config.toml
n_head = 2
d_mlp = 1152
norm = "rmsnorm"
norm_eps = 1e-05
qk_norm = false
attn_scale = 0.0884
tie_embeddings = true
parallel_block = false
init = "uniform"
lr = 0.00142
lr_head = 0.00681
final_lr_fraction = 0.0
MLP neurons of a small language model. Each row is named by its layer, matrix (up: input weights; down: output weights) and neuron, and shows model dimensions 16-111. Each number is 128 + 24 x the weight over its row's rms, rounded and kept within 0 to 255. Numbers have three digits each.
After each neuron's rows, "fires after" lists the tokens most often just before its 100 highest values on Wikipedia text that the model never trained on.

L6.up372:131139106094159108125149165117141150119139124138144128120089158124100121131103144149079129100126158153116141112111157090105146137103157096118149117109111153181138089173121096134151136109138135161089159150107140085146144125119100100139105117079141134107145053129115111128124144136135116103
L6.down372:135115078103084161082162124124111167160101144100159126160143142149136140142132193122145102116127119107097132128137153135176156109101105177134148116142120130139146154163115105109140151079130117083138142164143174162147118126145160132112138120157140143124155171114093101121111203161138097141
fires after: "2", "1", "9", "0", "4", " |"

L4.up182:149151102135126109120102113139119161126124117118130146151142114145130128143119149158117124152120137124152138128148083151141117064195103108147145103149067154150145147130129115117119120174088111127133131121131110165131108148120151122165120139117087110137144121140131096085119125132114144097
L4.down182:107084149138108146144128079117178121146085158153126118107187068122116124127143132124107118105103144132119092177136105160128104138160077179135140128134095143141119120090152141132143089113129128122070120137168171111056082117145098105144152129125136090072118107096085143085141096101112165114
fires after: ".", "\n", " Follow", "e"

L6.up34:136136177141162102118146153098106150134129157130151129075141168149157129157144173157118101134125187112132131118092107103121174093140116155086120116146099105135117159105143079093109077159112095169103132129133167120133138127111178140113118096121137137116144146135089122130158109165143118147
L6.down34:064175160073097136129143144145176126105162150149129129127156113162117098128093119123125147145128140110122102126162125140116131136125145112152178137146149147118145182174178162145122143137138180093098123104139138091111135123084138095134129097154153101112134106151133124176129110084130108096
fires after: ".", ",", " Mc"

L6.up3:171121126123095114135192139074095148139120110165165134148125135139106118153167142124128143126083135141088161145118129133092142145109144118111153105176119133129131149131109084125159121138148122136103188131160121136136135127178074128111151162135135113130171143144153092104158092134160155169
L6.down3:100140143139146128118110110124126124135096163123119126098140113114138141111082129131139096096179136077106099139113182193163131122122154138121140154093098150156128130131153126126089113129120115146117063163139143135111129133129143120123131135105130150160108140119083151104134130105088102125
fires after: "1", "2", "9", "7", " ", "0"

L2.up2:125135090120103137123100121148158078147136136120085161144068155134113072124126152168118121125094128157137088111116115135078127109120139145069097101134137137115120093091103128095161106132162103142079111108108090132111117145115150158160103127148184139128110075110106176111127125138086134146
L2.down2:131139117115122072122142103177116106088110099121112115095111119152213133156126111103123178126103134079112151152120123122190139161169100061134141132116161143156131097133126126148121142115132106117130163153157116178141109173128143135123142113132111104128128120121123096180142158130137095135
fires after: "2", "7", "4", "5", "0", "6"

L2.up15:124136139165154113157089163163116140169128128129166104176125133145158121119146164139151120140099132071104141145112146117147097105134169103125131111166117145148110102148102149123131153134078093132110149112118142164141149128190146126185123157137116147127141169140125114118144184121119147123
L2.down15:137129143108150170114129086128147111085124121120084130091117106122108151163112104141137121121126153182153102146087130125122111152117094132141130137109137119122144151130164099144167098149173150149124110115137095077104126140128124141107182117119141145118166082096096124144113101108128084147
fires after: " ", "-", ".", " ("

L6.up578:110119132136145104128155083175148141100149119068126158163106107147139133137108109166090151146141168146109165097110177157148157111166127141119109164129125145095119173159083141159137111118147102070124124152116090089109166111114135182102150168146128145149123139165144130125145118142097130196
L6.down578:110110141148119140128105146073110133167097121152167132100106148153098129128169127104188115088127105105127107142127103123106108128126157087128136121155096122171187110069167122134091103119130140173149088122147189148090103151120083095133110123120132123096148167110142162122122165126147152067
fires after: " ", " |", "4", "5", "7", "2"

L6.up1144:167081157162089109133149144133116177101150131130111142155104134150148102148161147120129124148143128134140144109149173117102092114136139142159181104102163119162151149114100129144145171148135151126140137160172126091138133135137123169111181139122153139144168140129116128132166154113138075130
L6.down1144:117141143123147095144111097092145114107132147108143103102179092109107128127100124163111174091153128132111146137140138149106126170141154167137127162130080137109138098127115107125119110157130084111102131150070107184148102163161145137159094131128120148127118150115137134100107127139127171141
fires after: " ", "2", "1", "3", "."

L6.up597:135122140162148090163161121150132154134112136126159135103126169119100129148123096083168089152106132159116150149099096136115116119131129140121106080121137100110143101134103120127112145160093139136131144176138143098150138108128121109121143168097108110096102118135145115176152105137145121157
L6.down597:088122118090099117126096134088110112155136140121080130118147113168142160120117123142110141075111110086093096106139169132147162134109144133123108191133107156112141136111107182116146136114153121151102112137159068140101144131163138151160111113173102122136162150125095173114105130104090146139
fires after: "2", "3", "0", "4", "5", " |"

L4.up858:137095152111152158159142143103183169143164153116129146123147120066097091181089132114157142136106142116149105126105145127109170127118093125085100104186135106092119122136125142162145146156159108134131134147163110099156143119182170117118159118139111115105111133113141086156145128134174118178
L4.down858:113140145138134117126106134138072143151123108144127145124124152147145152127122171155134126116140105143110139158129129131142114116121161115162137124090140149158134125110133146130116138145139139132135127121106103121089104161090119148143118133124161132139111120154146163106164129143155162080
fires after: " "

L6.up834:154122107134108097135097125148128106098100160132142094139149143109124113191078178101099100129139156161081143114094165120115148121100160119151122096152133145159114095116088107174105110141151156132119086146159096113127113179164090137149147137126129124135173122124105128117161118124147095078
L6.down834:170088133136153104119164104131114141125159148132131121126128124172116128117138122124131142111146131138148113160147108117128133097115118127126111146106144120168120167132130157095159105138162123088157135121122148121148111036133163113148120094143165116165089169166146126118121118137103134115
fires after: " |", "|", " the"

L4.up555:170157128139135089180089118121135116124090113091089119141135135159091104130093128130174133167078092079138131142113108115143116175151082075136140148136146098147132146105089155105118098101149155153131147137078153137131128139183102158091116128141117131096105118145090168091178155133163101107
L4.down555:112138116079172156087104152165095152117156166163165124118105145108168168141165119177135111149157136156177101151134159122095150114087182149124150128089176139132144150152143114147163172148127138128121116072141115089146179098093132139147149136115141158148117145136145133111103136122125122155
fires after: " |", "\n", " ", " of", " \""

L4.up885:153154085124131162100082110120161138120118133124124123120133099156066119166091141116102129168134115137115137150116142132139138141165129121137139142125116135137153136125166122137105106126114127104097120140156150115099132114107113160119132149125103112123156142143105144149129148132143136140
L4.down885:111088126115124104126149130097145108163121143111121139121129107114135121144139140117132151086118115117122116164100097141100137141129129154138144100137137167123101121134131117144108186122098075134140151115129081118100102120158148095146133127111154078130112133137114090146131079119107123114
fires after: ".", "\n", " Dur", " It", "Dur", ":"

L2.up493:109130138143142139140126100078113117129148137103120123149171170162076108173104111143118122118168099124097120126143113129099117173160139137172092160125101186118139115175151158147128115144124131146105117132144140110151104166131156149155095118115114149120155136151082086113153105097109186118
L2.down493:148130142102123141111129160177154149134119102182134127137108100141177113089161120138143137173125165115140140125122140112164155097112100114088141107145154083154082123108120082125100114102138101115134133102103140157103151102108120091110126139141144135147104104099142148120116158157147060122
fires after: " ", " |", " (", "2", "-", " +"

L4.up1094:140093098132093132128116137124092118152144137144154151137092148139143086161180105152140141135129121099114104090095096112140144098115155117121120134120119126136138167100107158139123136158114098161116178131101154144084149159129122114105147166100094151090114163121158132137134163165095120170
L4.down1094:149132179133147112144166097106162125121116115107113125130100097154137160101106141122110119116135116132140156158142152142096158147168156106135102077159126128106130102132157121085152112134138177088161115150182100143142122089098120173145135129133181144110125116137099140093179117080106133125
fires after: " /", " and", " |", ","

L2.up431:118117141136151106147143133165191161187129115118144126111161097141132097118114137151155158125062134127086096130139098135136117125128127147156086121092112163161081127086161120150126137097117139157150118132119157102083133134124124119129119123103158105111130146149029111088109122126086092161
L2.down431:141161149112135109085129139130094088114130153133098123141101121132088137127149155075101120117174132110129155107106138115142139113161162146106179102135110136113116171122106110128126150132129156096114145121136103149181089164135118128090120092152092108145124103121152170152114101098102148120
fires after: ".", "2", "1", "0"

L4.up932:139088112154167090120155133109089132143152117144144124103113143136138134088114129203149127110120125130114127098134120138064135115145140122136164159109141144137133113134125105152114114154094151130092112102175136168152116112142136079098157140082093133108125142141131064158143104151144112115
L4.down932:062113126136138125128097110109187128153147168073095192097112126126137103141103150119175120143110130145126109129132113109161134138136122118152107106125117113093115147108152085141102076130128106137085094082123112133128111151055157134132166062163120123172171107108122088106151152151137113106
fires after: ",", ".", "C"

L2.up764:086097118127151129090135156128136139118093188135105164148134143092122124144148147130138156152151133132113122127110127126098156121152166114096109148149150144129140145084130113171130115082131119094117144104134143094124084105153118154116097100110148148090102140188110075068120109153121120142
L2.down764:165175120148076151132126096125117117111190098139135098090115102146129119108083161114121085101081106135149132143147127090190097145107052149153151084147121151131107123149133123085106132164121111159173123147101101150113145122115110120141148173138089143146133119079147155179139129101159137108
fires after: "1", " ", "0", " A", "9", " Gar"

L4.up936:126135127133099095125125116093144109139122129154125105147101119148149142093124079146125151088148161094167101125141115112150126199167142136136133123128140112067145119122140158182122147139141126122115142114111118115142115145163110146184139126149122113113082164169126118138144145176138138142
L4.down936:136111121122149148121114147164145113105119127163135135131159139107140124146134119126075081133130152073195130132106121073081141100123107136126124108117149142150129113135085111084108104093113133104173114120111101108136126107080144107114144097122116155081146116113099137133100147094118143112
fires after: "1", "2", " ", "3", " /", "5"

L6.up30:128170142116137112150086107112130147095149148138095141171126146107123123161142106132143117176125165137158071124142132112081186138139163108138111133134154121143111104104148136138148091138070085078118142069104135097149137132158114119144132119163097081172087110123130139139165155122099109125
L6.down30:132138130107119114109146122138107152110127073147106129115074125126146150144121144107103145112144082122168098098123113101139099135119091126127141157121142136115110136146156115134150140114154140188175086136174153140158128099112150173155154133105152105129121100128120123131070143140129110099
fires after: " |", ":", " ", "|", ",", " ("

L4.up702:140163134125141111146154109169141156127162167137135084180137152147126090131133134127126137096136139133072131106132112120126157113163152122154114157126141143158098121146098148148113131121117118148168155139101116148124118163141142108130144131124135161095140081123128157162147127139116087119
L4.down702:119121125118128126121096150085103146134116127110130148114128095122122157171165131063159142114111132101161132097129116147150108118155117093130100061098193134125155143097166147091117114148135161150149096139145123124128130065136135144136149107112113110106130157144139077119132115138128127081
fires after: " the", " of", " ", " |", " at"

L4.up741:152108142077117102133153126112094126126131144158117112125121124139115126130155123160117143169117119134171121118137140123118079121129130162148110138120112128163136138109184124165093113161126083107118156104128173138133069110155109105125079086146133122095087131123137169174096114123140143143
L4.down741:122146149134122135127124096107143099137140106128110152081125158115146103151121124131104101139173145165137132170156121147127170101152090129100164113101138149129105124176112116115082134139129141092144140155148056142115167145089164171161131143124110093174188124102133068124131114100068139149
fires after: " ", "°", "9", "0", "2"

L4.up1010:154172137124105107112081165120141112125129099133087099121135145103100120135105108142135146152101065120114114124115144128171186097116113144140170156092108133150114141174158163128132111131100146178126149121110125142129133092145141129124107138123107127122135146145125123109151126186135104083
L4.down1010:127105122106165140127158084136099150143139179136142152137094116131168149132128104110124135082146194121160160134124141125105088170119152116126076104137144134099124104105126084119110131119131140101108088141167132128139171166114132139124165161147122134124129119133134096120135128060104164174
fires after: ",", " |", ")"

L4.up1149:113155086126176135088092081120125130169123157121134150134102161106129131093111132158146160132092110168178154060121101143116166145132157108090124120132088127147140100153136172113163123117115124156161116095180115173141117133131127131137122170134123083139162107126110142125143103066109131126
L4.down1149:134072083136089104129127158122130124139086096096138106133188137110167164143109122157155105126167144150128100176136141164131108132138069133104108156132128080145109147131147130134170101113132103130111115123111131134074151121114163135135137089127138148102098133084121121111189109145079108116
fires after: "\n", " of", "."

L8.up254:130111098142117125135140123104118183139136131142114137116126131096115142115168141065119162092110163132089121119133079185091079086152141133123113136137107141123107162163086141141097144167103137124095146146158116083161139153119118134102108167105084129133168133099088148145098088106108124131
L8.down254:092131144140133126082159155103101120100126130136130121114142116152148135183133119118113097126119094125156157133115119124135173160119129153154125155109162133136162114135167144121138085101150080156129105135115103130104123088132116152161155079175150170147184117144162111088122161144179144126
fires after: " |", ".", "s"

L4.up1134:117149119119108112128125118175137152128137117123092148136100124141125165092130102159113122136119119138173136146105107077154157118122143158132138161100117148115112100171122111141114113099101146126152131164096136100158178159149122147120125094089097134186069133075129167129121108105143121092
L4.down1134:110100117152114136150114124108137131140089193126155164139147133117110108150126146141106149118150109157071122138137133156112146129107122129123066117133147110130203103125168081120145145096121087113135154129139114131118099079121185101136116132158107121082144123148122139107105146133134144141
fires after: "1", ":", "|", "2", "pro", "0"

L2.up689:131121126131136123128117113126141114124144156166140140151159143131148121118134120197180125151113148153082104123140137130098134140098135133070115120084126114125137117166127105151113128192145102117095156089139109112154131098130117134132148127125128118083115166136141100125145142138154126165
L2.down689:157112143124126135141159120135118086113130096074097128100073140158116129152123133095075126145126110090153144135134106127139150100142113128149146132129137132112087116079088115101138161105116135097144116168135147132116116124125104171146163122140114150132100086102122119171119076124095147098
fires after: "0", "itch", " on"